From a checkpoint of a small transformer trained on Wikipedia.
Size: width 512, 4 heads of 128, MLP 2048 GELU, vocabulary 50257, 112M parameters.
Training: a variant of Muon for these matrices, 14630 steps.
MLP neurons of a small language model. Each row is named by its layer, matrix (down: output weights) and neuron, and shows model dimensions 336-399. Each number is 200 + 30 x the weight over its row's rms, rounded and kept within 0 to 999.
After each neuron's rows, "raises" lists the tokens whose logits its output raises most directly, leaving later layers aside.

L14.down1751,239,184,179,229,202,200,251,197,148,139,176,175,197,162,197,228,203,169,240,246,211,158,162,188,225,196,220,218,214,201,219,147,136,244,194,223,186,150,183,208,184,220,179,216,269,175,179,265,138,171,190,169,176,112,194,194,219,161,224,175,185,181,234,165
raises: ", a ", ", another", ", a", ", an", ", the"

L14.down1402,177,203,191,216,232,185,228,192,242,165,156,157,194,225,194,159,184,206,179,151,277,219,213,177,199,212,192,193,222,172,199,154,226,194,185,196,241,217,202,196,169,211,185,203,208,187,239,167,165,191,210,181,226,183,234,252,164,213,216,260,247,253,220,169
raises: " to their", " to his", " to a", " to an", " to that"

L13.down1237,227,180,168,177,258,178,221,169,219,190,209,170,244,188,188,224,217,210,222,214,185,166,146,171,177,162,200,215,196,143,178,250,204,241,179,210,208,199,241,169,215,231,197,225,159,152,169,165,219,187,188,218,209,246,202,189,194,207,163,172,245,227,146,219
raises: " job", " position", " slot", "ity.", " role"

L14.down1971,231,203,202,170,171,249,142,197,160,202,228,233,181,239,197,208,149,182,263,210,155,184,172,205,154,209,235,190,223,236,210,224,184,204,210,248,167,174,193,203,198,173,192,191,214,227,195,199,156,165,219,197,204,209,226,148,217,157,211,170,221,254,203,249
raises: " with a", " chart", " with an", " rank", " table"

L14.down130,179,190,182,174,177,218,217,199,251,180,164,223,211,166,139,228,216,170,218,183,234,156,129,188,203,216,153,183,238,175,180,206,218,209,189,209,173,250,162,244,226,142,142,217,205,219,218,227,197,189,197,189,207,192,214,217,210,213,113,205,172,144,188,181
raises: " for", " for the", " for their", " for his", " for her"

L14.down465,196,207,180,228,184,185,158,201,208,263,202,141,181,169,212,202,235,230,192,209,207,244,250,210,220,192,167,141,195,211,227,183,220,168,228,165,99,177,218,209,187,192,184,213,202,190,211,234,163,221,225,226,209,207,179,201,211,214,183,198,223,206,189,253
raises: "zo", "z", "zy", "ches", "ze"

L13.down1388,215,162,210,217,181,197,175,153,250,196,206,220,213,182,150,211,224,189,171,182,140,192,218,213,194,289,208,230,204,211,150,152,233,113,242,207,174,204,180,224,225,172,200,227,210,192,206,210,222,176,178,146,200,216,188,198,220,182,158,208,203,185,193,270
raises: " These", " It", " beginning", " Its", " This"

L14.down624,199,228,241,221,237,184,202,186,143,172,271,224,193,251,219,259,190,200,227,183,168,213,213,227,222,203,203,234,221,185,147,233,198,187,190,263,227,240,179,184,191,207,252,202,186,236,280,161,222,236,195,259,258,218,256,250,227,178,210,140,152,187,182,163
raises: ",", " and C", " and P", " and D", " and R"

L13.down855,178,257,232,227,203,204,174,189,149,200,168,168,197,185,240,208,141,196,239,204,209,199,191,146,218,228,209,209,188,184,248,149,210,151,192,186,221,198,187,213,231,223,171,209,223,163,234,214,180,198,203,164,175,184,199,200,202,184,177,162,205,118,188,175
raises: " a", " an", " a f", " a ", " a c"

L14.down178,211,187,243,196,178,195,227,168,110,249,182,233,149,185,173,189,197,219,176,228,170,250,156,168,209,147,175,204,233,214,247,279,175,197,185,243,217,229,181,198,186,209,204,203,201,201,187,221,189,180,234,204,261,204,216,212,202,186,191,216,196,216,200,161
raises: " of the ", " of ", " of all", " of its", " of the original"

L13.down423,214,228,202,186,244,183,203,218,201,172,124,197,173,239,246,231,188,217,275,230,169,228,209,240,210,176,211,184,219,247,192,187,212,193,191,252,239,226,143,182,206,174,234,176,180,208,194,150,256,186,229,161,224,129,162,228,181,198,260,166,226,179,188,158
raises: " and", " and C", " and T", " and B", " and R"

L13.down1584,176,162,194,206,198,253,181,204,176,199,219,167,178,157,290,195,180,168,169,155,165,159,160,168,240,230,198,164,237,232,189,272,278,223,187,176,175,182,239,178,188,167,226,251,213,180,180,151,234,193,172,232,197,204,145,171,199,196,169,161,208,206,214,230
raises: " not", " not to", " this", " not be", " failed"

L13.down816,208,174,181,201,223,202,275,209,273,187,169,155,223,229,214,174,242,190,182,197,266,169,186,196,194,238,266,211,160,252,202,259,183,226,215,184,216,194,196,158,186,244,198,184,183,251,208,253,126,184,221,175,227,184,240,176,204,140,164,191,210,232,193,191
raises: "ix", "ale", "ade", "ope", "ulate"

L13.down1866,185,252,203,218,220,201,229,203,219,146,270,249,206,154,205,148,255,167,213,188,235,188,190,195,229,215,165,221,205,197,230,171,218,219,243,208,180,266,200,209,189,214,254,184,204,156,232,218,205,169,219,185,232,214,240,200,188,175,191,241,191,195,163,164
raises: "'s ", "'s", "et's", "’s", "o's"

L13.down961,194,183,164,149,230,259,216,218,195,183,225,213,138,222,170,193,253,255,210,218,157,208,244,244,186,210,156,213,211,174,259,233,232,251,237,203,164,194,134,207,144,234,180,211,208,127,221,175,241,174,171,197,253,241,148,186,210,178,109,195,192,170,217,229
raises: ":", " p.", "t.", " present", "olog"

L14.down504,189,159,155,209,243,197,181,233,208,167,180,204,194,159,157,165,188,219,226,217,190,225,153,161,174,213,217,239,194,257,172,225,219,175,207,194,147,178,218,183,183,235,182,160,146,219,205,209,246,221,188,177,213,192,231,213,179,217,207,163,185,179,169,195
raises: "al", "al.", "aff", "ality", "ux"

L14.down291,178,180,220,198,190,164,132,215,196,204,189,210,222,261,180,179,229,188,223,199,183,169,211,205,128,195,176,238,146,214,214,226,165,222,234,213,165,220,167,175,203,165,176,189,203,200,224,173,175,150,171,205,236,214,221,230,177,182,188,184,212,186,218,199
raises: " between the two", " between the", " between", " relationship", " friendship"

L14.down788,188,169,212,218,221,222,198,217,208,171,184,205,240,168,179,203,205,171,239,205,235,190,219,230,221,201,219,162,220,212,182,162,235,204,206,134,184,205,154,252,207,159,201,239,237,150,197,179,228,199,209,156,150,221,149,261,153,172,190,255,218,224,185,193
raises: "\n", "\n\n", "\"", ")", "\" ("

L14.down224,204,234,217,168,218,240,232,154,187,264,166,172,208,192,211,203,218,212,229,183,178,153,226,186,212,202,236,214,228,191,208,180,202,162,157,229,187,259,155,215,199,174,210,184,213,200,167,124,173,197,206,177,226,216,200,233,213,187,197,152,258,202,195,183
raises: "\"", "\" (", "\",", "\" and", "\" was"

L13.down1400,224,173,141,203,192,172,210,208,238,169,202,228,195,216,167,189,208,261,210,174,246,194,271,241,228,207,194,191,233,244,234,182,207,188,154,255,159,149,219,187,160,172,179,192,174,127,180,194,137,184,175,228,257,230,229,190,226,203,200,183,255,217,234,176
raises: " since the", " on its", " in its", " since", " on one"

L14.down420,203,176,130,240,226,157,169,208,229,192,221,156,221,253,241,153,223,199,242,186,232,168,136,241,140,176,229,199,186,182,204,203,219,195,235,184,213,168,194,231,195,196,155,172,172,231,195,168,146,187,205,186,190,258,211,226,233,198,200,215,199,175,187,191
raises: "ices", "ras", "oso", "os", "- José"

L14.down1186,218,164,210,195,175,128,240,240,204,150,277,211,177,171,197,244,215,197,184,188,176,167,252,208,249,154,204,161,228,198,199,201,213,194,221,217,164,196,178,178,234,192,200,182,164,199,208,198,204,161,216,242,204,234,210,206,175,255,244,190,221,219,214,220
raises: " in The", " in", " in P", " in the", " within"

L13.down1130,206,170,202,149,260,142,161,138,213,192,234,177,271,199,198,140,209,201,193,156,166,143,289,170,183,239,194,218,195,159,192,256,199,214,193,168,248,282,247,207,249,154,170,163,196,173,194,212,202,208,255,214,232,172,209,211,235,208,222,136,177,131,194,199
raises: "at", "ated", "ates", "ate", "ate and"

L14.down551,220,176,183,275,181,247,239,193,203,263,215,264,173,185,222,177,217,151,210,172,181,207,211,168,178,194,247,220,193,233,184,251,187,231,175,236,211,171,179,182,168,148,236,188,227,197,178,195,167,238,158,178,181,167,223,193,155,216,187,245,208,243,166,245
raises: " until ", " until the", " until", " again", " again."

L13.down1648,181,208,175,193,230,192,177,175,179,270,176,217,176,138,181,164,215,222,140,150,173,263,173,160,183,206,210,190,198,192,210,192,129,235,198,194,159,227,218,213,233,169,228,175,211,219,235,208,175,174,212,200,208,208,166,165,182,189,222,178,220,182,192,235
raises: " subject", " top", "ology", " them", "ology and"

L14.down329,235,193,247,211,195,134,199,229,171,163,192,186,205,190,146,211,232,238,261,193,186,255,128,210,234,174,168,185,184,182,221,191,192,134,217,229,227,168,144,158,179,162,178,240,170,163,197,249,212,241,142,196,220,179,215,185,248,236,217,162,211,205,175,186
raises: "ces", "zy", "wards", "z", "elle"

L14.down1390,182,213,213,162,206,212,146,231,172,170,196,237,134,224,247,199,239,220,166,208,156,204,227,181,202,243,182,203,215,193,183,187,145,214,130,163,187,213,217,158,190,215,232,172,151,150,220,173,166,214,169,206,186,243,176,222,171,189,221,207,238,190,256,224
raises: "us.", "u", "us,", "u,", "u |"

L14.down173,157,214,185,226,256,276,137,185,151,163,176,277,167,255,220,200,237,182,225,203,249,201,250,229,196,195,238,216,199,203,225,195,225,183,188,223,176,189,204,180,203,188,183,219,195,209,170,230,210,231,200,254,191,231,228,153,224,219,189,255,211,221,170,230
raises: " to ", "–", "-", " until ", " until the"

L14.down547,201,229,189,163,209,153,210,208,191,235,212,176,174,206,232,228,197,220,212,163,159,195,209,166,203,177,207,226,212,165,271,146,179,170,158,209,194,221,199,184,217,192,234,215,240,244,207,185,214,168,179,201,194,240,212,217,224,212,158,167,174,215,180,275
raises: " with an", " with ", " with the", " with a", " with"

L14.down1322,197,270,220,226,233,201,203,150,186,227,190,177,166,189,207,160,184,201,183,157,186,154,242,200,222,278,212,146,196,200,230,195,189,208,178,225,199,210,138,234,178,196,178,173,192,238,200,233,237,177,224,226,201,217,199,231,174,183,154,181,184,252,191,176
raises: "icul", "en", "ens", "ney", "ur"

L14.down1584,277,182,214,222,164,270,168,226,198,190,216,205,196,264,200,214,145,172,224,114,156,179,151,160,200,170,202,140,161,200,216,239,235,217,168,237,181,192,199,137,179,217,162,203,162,200,150,167,232,183,182,195,244,219,257,175,234,183,192,220,188,202,172,207
raises: " with the", " with", " with a", " with an", " with "

L13.down592,202,188,182,213,218,225,183,181,186,171,235,224,197,185,190,179,244,159,178,210,198,154,290,194,185,207,221,197,224,188,170,207,191,199,165,213,179,200,169,181,245,172,129,172,234,252,204,170,191,177,214,225,232,208,225,197,185,233,244,190,212,191,219,187
raises: "ements", "ly.", "ly,", "ly", "ed its"

L14.down795,233,207,217,91,213,193,210,161,147,248,200,219,198,179,154,188,151,180,209,185,280,227,169,188,162,206,215,179,214,178,216,195,203,111,158,244,177,198,216,224,152,179,210,255,207,258,169,230,161,184,262,209,245,219,217,233,179,213,218,185,264,252,176,184
raises: " of ", " ", " of the ", "ed ", "s "

L13.down1378,182,132,256,208,261,215,172,185,181,180,137,204,203,195,213,221,201,243,170,156,255,210,219,272,172,241,174,220,280,166,180,193,242,168,184,197,219,274,186,261,184,206,173,195,154,188,194,147,187,185,181,199,209,188,193,233,201,176,248,239,223,197,212,213
raises: " to his", " to the", " to a", " to its", " to the "

L14.down1245,167,183,184,254,171,209,171,215,171,209,174,208,222,198,151,229,158,227,242,167,244,215,216,176,210,205,172,176,213,241,216,202,226,169,172,242,187,183,198,231,205,206,144,233,214,244,192,206,209,159,228,251,195,159,196,208,183,197,179,266,176,220,184,236
raises: " for an", " for a", " for his", " for ", " for their"

L14.down0,212,150,211,174,224,241,231,231,189,200,218,183,234,170,213,216,183,211,196,207,166,188,182,197,192,189,161,182,180,250,178,183,209,172,237,173,163,156,200,190,197,177,166,203,147,202,243,217,228,171,184,136,219,202,160,110,150,237,174,169,214,94,182,204
raises: " who", " who was", " whom", " who were", " whose"

L14.down483,211,191,229,186,181,229,225,167,223,181,210,214,192,209,219,163,157,202,159,204,164,227,170,220,199,204,232,206,232,210,157,224,212,188,182,206,232,259,189,182,209,196,261,194,263,196,154,225,247,172,180,235,239,142,178,226,229,207,180,158,234,204,189,196
raises: "w", "f", "cut", "\n", "The"

L14.down376,203,181,297,189,184,212,209,224,179,146,202,183,130,197,172,175,178,193,136,210,204,176,232,191,214,185,265,207,229,185,204,253,185,250,225,193,125,173,225,183,188,198,165,205,169,174,232,191,191,217,179,192,212,220,229,217,251,140,221,184,150,184,169,196
raises: " describe", " say", " remain", " occur", " provide"

L13.down13,176,210,220,140,188,200,203,214,175,152,175,263,161,226,146,178,147,200,196,246,319,198,225,196,169,178,250,208,229,175,196,209,186,123,170,193,222,169,219,209,151,217,202,214,186,183,176,216,185,216,251,222,252,208,170,197,183,173,170,204,204,200,179,187
raises: " of ", " ", ", ", " to ", "- "

L14.down1744,167,177,185,207,215,140,215,197,175,184,176,203,230,260,157,148,215,175,202,160,171,189,218,247,177,222,199,184,184,174,238,223,211,203,138,221,208,164,207,218,193,192,191,167,229,234,183,170,178,173,212,202,233,175,217,197,226,190,151,146,191,197,214,234
raises: " and ", " to ", "- ", " or ", "–"

L14.down1539,263,216,212,141,191,174,136,243,210,241,183,181,251,242,272,235,161,220,199,192,179,187,171,197,207,226,205,266,204,162,212,219,182,228,172,228,214,254,179,153,228,229,166,213,173,190,130,194,177,187,193,226,214,215,197,221,221,205,234,185,212,169,225,202
raises: "ine.", "ted", "ines", "ine", "in"

L13.down1168,194,219,209,206,193,234,161,201,211,177,201,209,205,235,184,242,215,240,161,172,180,205,199,186,243,186,192,213,230,170,198,193,255,209,238,172,203,186,225,203,205,200,257,146,212,241,214,222,241,235,237,211,204,210,224,250,213,253,228,180,205,200,192,229
raises: "um", "ek", "um.", "c.", "c"

L13.down1569,217,202,210,167,191,235,159,154,232,237,210,165,255,205,207,244,147,174,140,188,207,242,236,175,252,276,190,185,269,286,212,179,242,182,185,222,180,216,220,198,238,170,185,170,111,176,227,217,203,182,215,217,240,139,175,230,178,223,215,216,216,156,211,228
raises: " to the", " control", " to the ", "etter", " to his"

L14.down377,230,187,244,200,186,202,176,216,195,184,245,123,172,218,228,260,208,209,247,144,141,162,196,238,220,190,202,170,184,177,261,174,202,207,176,260,196,240,208,162,196,166,166,150,181,243,169,202,231,178,194,179,216,220,211,176,219,205,241,196,232,180,210,219
raises: " with", " with the", " with his", " with a", " with him"

L13.down1259,208,163,227,288,174,186,172,197,181,169,230,259,234,202,231,207,204,222,210,111,186,231,193,154,170,223,193,156,182,202,169,199,205,208,178,201,239,199,164,169,195,218,200,181,252,132,138,139,156,242,180,229,160,177,246,231,219,178,231,179,229,174,206,129
raises: "th", "one.", "th |  |", "one", "thing"

L13.down479,236,251,202,192,178,200,224,230,259,221,250,246,178,185,168,197,210,213,188,170,179,194,271,198,217,205,220,179,182,220,162,209,193,229,261,247,196,127,187,177,196,182,175,188,189,148,184,154,182,200,221,150,214,223,204,127,158,204,201,219,188,177,196,244
raises: " at the time", " until ", " until the", " during the", " during the "

L13.down427,203,172,154,199,220,247,233,197,136,170,218,222,192,242,198,196,249,179,197,227,161,223,226,203,162,193,190,245,176,190,219,168,255,248,175,177,164,186,175,211,173,190,197,214,171,192,189,199,204,191,196,215,283,190,221,189,185,227,214,159,221,252,239,232
raises: "ly", "ling", "ly,", "ts", "led"

L13.down1537,226,210,263,196,148,181,158,241,179,221,206,139,168,226,201,233,141,187,171,229,184,172,171,201,233,208,185,231,246,251,224,199,181,178,178,187,159,239,189,207,172,183,192,274,160,232,127,167,254,209,188,216,165,220,151,259,262,128,170,217,213,184,136,218
raises: "ines", "ination", "ine", "ine.", "ine,"

L14.down766,224,203,218,110,202,218,219,183,182,200,220,179,226,153,188,242,220,201,201,222,149,188,233,191,211,183,237,195,138,174,186,153,207,174,182,215,241,182,151,244,180,190,178,205,221,145,174,191,198,220,216,150,217,193,179,222,167,209,146,194,233,204,217,206
raises: "\"", "”", "\",", "\".", "\" ("

L13.down746,200,210,199,182,207,224,188,179,138,199,231,280,185,248,194,154,189,181,195,163,238,226,180,235,212,211,202,170,276,189,224,192,212,161,197,206,256,187,204,196,181,215,180,220,237,231,218,195,228,203,302,252,209,170,188,185,257,189,187,192,180,213,117,169
raises: "–", ", ", " and ", " to ", "-"

L14.down429,168,212,143,199,213,188,229,218,178,190,192,192,173,115,139,221,191,189,197,156,233,165,164,174,179,244,212,193,204,220,193,194,198,244,206,218,125,186,181,187,239,201,174,190,200,212,220,241,185,197,169,218,190,183,247,197,152,227,167,192,185,166,226,191
raises: " for", " for their", " for the", " for his", " for her"

L13.down999,208,162,215,230,204,254,177,184,178,186,160,205,221,192,203,194,175,179,182,139,246,230,209,208,193,250,155,218,254,165,192,203,204,217,190,220,185,236,162,224,219,201,155,216,172,212,216,178,197,167,224,201,229,175,222,246,184,219,233,265,239,233,247,265
raises: " to the", " to their", " to the ", " to its", " to his"

L13.down1006,129,198,183,203,216,220,167,225,188,200,209,208,214,212,249,205,220,197,202,165,251,174,182,187,168,197,199,199,199,208,225,166,266,193,224,172,196,142,200,212,235,202,186,210,242,249,233,207,194,115,177,237,187,241,157,222,190,266,183,169,154,143,195,228
raises: "os", "els", "ises", "ins", "ras"

L14.down1578,184,218,217,249,176,238,199,143,237,242,188,277,214,153,199,222,210,217,211,191,173,197,167,198,221,231,200,194,218,196,234,217,191,242,158,213,224,187,214,225,176,137,191,272,228,218,169,204,204,148,211,202,160,195,202,212,227,223,181,194,254,236,214,207
raises: " three times", " positively", " exclusively", " primarily", " mainly"

L14.down348,174,238,204,275,271,230,231,199,177,197,183,207,211,181,178,232,218,186,147,266,174,201,202,167,189,226,225,231,222,315,152,163,230,225,193,249,215,229,186,209,225,207,118,226,202,214,216,160,246,171,205,203,229,282,158,249,197,197,171,224,190,209,223,184
raises: "\n", "–", "-", ") (", "\n\n"

L13.down1666,245,231,199,177,197,181,240,174,259,174,187,234,196,166,200,215,205,206,254,208,236,217,248,200,240,214,205,142,177,205,184,200,173,228,190,242,188,176,173,215,207,207,162,161,166,148,180,193,183,139,196,213,205,213,261,173,120,217,205,167,199,202,190,216
raises: " in The", " in the", " in P", " at R", "es in the"

L13.down1511,199,217,148,215,132,250,205,151,194,219,166,216,203,195,234,229,177,210,190,152,211,251,222,219,162,176,240,188,205,192,191,165,223,184,233,201,203,185,223,203,244,192,208,200,190,175,173,214,198,215,174,143,201,212,133,185,116,221,195,187,197,192,186,169
raises: "ring", "pl", "y and", "sh", "y,"

L14.down907,220,206,208,250,172,135,146,212,214,245,252,195,279,227,194,208,234,189,170,160,175,158,197,210,183,199,192,229,194,211,184,170,200,270,188,183,205,221,192,241,180,219,179,233,190,223,146,158,246,197,218,248,156,203,215,199,215,174,213,223,215,191,170,180
raises: "one", "put", "ass", "one.", "pr"

L14.down967,217,195,211,199,152,185,228,184,161,170,234,175,168,165,190,167,213,167,170,259,216,209,170,154,198,242,219,240,165,169,227,155,156,209,207,256,128,203,229,163,208,207,180,241,234,154,198,222,207,158,155,177,178,200,177,227,200,180,182,216,186,140,187,227
raises: ", the", ", a", ", the ", ", an", "s, the"

L13.down1148,252,191,171,166,252,154,234,173,218,210,174,207,162,187,222,208,181,207,196,197,246,164,148,169,234,200,233,190,244,193,213,182,185,199,188,198,177,233,229,240,222,238,214,218,219,240,264,180,234,219,182,135,245,169,214,185,214,170,200,235,175,216,193,234
raises: "ively", "ives.", "ive.", "ives", "ory"

L14.down1592,226,225,183,211,152,186,235,225,245,228,193,205,227,193,140,192,242,189,207,141,259,184,205,156,169,184,207,208,175,196,173,247,223,199,184,188,146,194,211,169,159,163,209,189,161,199,230,256,150,225,180,173,172,190,229,198,222,177,200,220,244,155,245,226
raises: " included the", " include", " include the", " included", " when he"

L14.down1781,253,200,204,248,165,256,191,244,176,300,200,164,231,220,216,214,203,166,181,193,221,173,219,198,193,188,213,206,226,192,168,195,207,195,170,214,135,202,208,180,155,184,154,203,172,193,198,140,188,242,190,143,185,176,141,194,176,174,188,221,234,205,206,247
raises: "ify", " include", " provide", " include the", "ue"

L14.down1956,189,210,212,187,233,225,163,257,206,243,180,240,251,201,177,140,197,215,194,193,190,213,255,205,194,201,199,212,239,223,172,186,230,186,178,170,204,195,146,243,195,183,184,232,218,214,202,253,203,174,208,182,216,237,197,223,183,219,253,183,208,208,183,233
raises: " ", "icul", "ered", "-", "r"

L14.down427,173,198,209,212,214,180,210,202,259,192,212,175,201,203,206,193,141,181,183,159,164,177,208,225,149,155,164,215,180,197,236,206,209,157,184,148,217,181,227,176,215,180,151,197,170,201,205,224,248,175,167,179,213,211,155,158,209,198,102,193,151,150,239,222
raises: " who", " who was", " whose", " who have", " who were"

L14.down1972,181,160,233,221,191,225,218,218,163,242,220,182,175,165,173,185,211,153,188,205,199,270,189,201,190,204,162,201,225,198,187,214,162,180,198,185,196,200,145,230,182,204,208,206,211,237,257,186,195,209,230,234,244,174,143,195,181,210,234,201,195,175,192,227
raises: "ology", "ology and", " Medicine", " top", "hemistry"

L14.down660,168,189,191,254,183,237,201,242,195,231,174,151,241,171,177,172,217,201,277,195,321,173,180,151,217,160,218,169,226,233,180,209,261,202,187,257,190,198,204,205,204,220,161,219,223,170,206,216,160,171,179,239,199,125,219,180,168,150,163,226,162,207,191,215
raises: " for a", " for an", " for his", " for", " to help"

L14.down1936,200,221,211,202,161,179,193,246,196,220,204,274,230,188,171,225,194,231,191,191,212,165,158,221,211,224,195,174,201,221,191,207,194,215,230,242,195,269,148,199,152,226,196,188,168,195,210,239,209,156,259,186,234,269,216,195,174,205,233,211,235,155,187,179
raises: "'s", "’s", "'s ", "'s most", "er's"

L14.down1291,147,220,179,184,229,170,208,186,219,198,188,194,242,201,225,196,191,224,207,240,228,203,216,215,180,167,217,119,228,198,216,215,165,201,227,208,171,192,183,237,226,94,153,221,187,221,220,165,195,173,241,236,171,179,234,260,203,235,210,215,206,189,186,254
raises: "book", "ies and", "ies,", "ies.", "ton"

L14.down1271,174,181,215,176,174,187,229,242,169,197,183,186,210,231,199,290,240,227,202,174,243,225,175,230,181,167,220,200,210,229,217,203,230,249,202,208,178,190,228,240,125,168,265,170,210,232,232,202,145,220,172,205,248,223,219,162,203,202,189,188,254,171,231,168
raises: " history", " ever", " of all", " since the", " since"

L14.down874,204,189,194,103,247,242,174,162,187,138,183,169,221,230,202,210,257,207,200,187,204,177,151,210,174,192,252,161,144,185,192,228,203,199,211,193,201,120,233,202,237,171,147,205,170,171,166,214,186,167,261,188,146,225,237,239,165,213,244,143,166,215,180,159
raises: " his", " a", " an", "oma", " a single"

L13.down413,241,180,200,197,162,140,242,195,234,172,185,157,209,207,168,243,214,153,206,222,166,205,254,163,185,166,227,188,225,232,178,189,256,211,188,183,230,230,191,259,245,168,255,237,249,224,184,177,222,277,251,235,191,222,156,234,199,162,236,204,230,183,184,203
raises: "ty", "anta", "o", "e", "ify"

L14.down931,174,178,192,176,168,142,244,165,187,215,174,249,202,240,192,211,149,207,197,168,229,218,215,151,193,209,150,186,247,151,178,213,212,199,164,209,182,128,222,210,148,194,188,153,204,188,176,105,215,196,251,206,246,127,163,222,138,220,200,143,219,213,206,206
raises: " and ", ", ", ", and ", " or ", "s, "

L13.down1443,187,213,218,202,239,187,181,204,236,193,209,212,140,214,226,168,134,194,211,184,216,196,230,225,198,203,194,194,204,220,222,215,211,185,172,195,204,209,194,232,220,196,160,165,242,212,180,240,197,218,204,282,205,205,214,206,182,190,158,243,185,271,192,248
raises: "son's", "son,", "-W", "i-", "si"

L13.down2042,200,184,246,178,232,219,142,207,239,202,195,230,215,215,214,180,219,231,195,190,220,204,210,246,186,142,188,223,233,199,200,202,187,189,202,229,171,206,191,202,218,196,199,220,260,208,181,237,181,199,210,185,230,206,214,149,209,180,199,184,202,174,210,220
raises: ".", "-", " ", "–", ","

L13.down1050,170,222,232,247,171,216,171,216,249,199,186,185,215,214,196,185,197,186,246,186,173,191,196,206,177,203,223,216,222,150,145,236,210,190,204,224,240,152,148,206,211,191,182,215,183,192,222,251,195,173,243,251,170,196,238,149,238,227,164,193,228,176,143,193
raises: "i", "0", "1", "q", "\n"

L13.down412,235,202,253,222,218,197,226,184,218,202,246,157,242,210,147,240,221,218,233,149,225,201,265,196,181,235,182,223,212,195,213,216,212,132,154,234,236,219,199,192,200,194,234,234,151,152,201,193,240,256,169,160,209,185,234,191,178,224,152,245,199,218,212,245
raises: " the following", " include", ":", "\n", "\n\n"

L14.down989,216,183,224,227,189,187,204,193,235,184,145,252,179,219,181,204,216,232,165,219,241,232,185,147,247,196,231,238,188,169,274,292,196,167,161,177,231,198,206,203,225,272,148,210,192,159,213,264,210,183,208,176,205,192,219,251,205,162,227,179,193,259,184,231
raises: "ance and", "ance of", "ance.", "ance", "ón"

L14.down1987,203,218,195,208,204,226,148,171,204,167,267,269,208,190,159,164,238,139,248,182,190,207,183,175,222,238,204,191,186,207,224,215,233,210,241,236,236,250,192,195,189,212,238,198,182,141,209,201,269,175,202,175,243,211,214,196,178,202,188,235,175,197,148,159
raises: "'", "' ", "s'", "'s ", "'s"

L13.down1863,161,193,180,208,230,199,229,180,216,188,146,180,222,199,224,186,172,205,194,210,216,225,260,165,145,194,182,230,223,225,220,188,234,209,199,208,196,204,229,153,199,232,185,182,150,219,183,212,183,232,258,180,198,243,152,215,195,173,189,196,133,198,193,160
raises: "\n\n", "ights", "\n", " (born ", "^{["

L13.down361,217,190,255,155,211,183,231,174,217,227,196,201,205,194,230,185,228,244,180,241,169,219,169,230,201,261,178,229,169,163,230,261,176,270,228,184,235,224,172,200,251,201,172,206,175,234,171,161,208,211,206,197,207,189,211,244,180,186,203,190,212,178,220,201
raises: "y of", "t.", "ive.", "y.", "y\""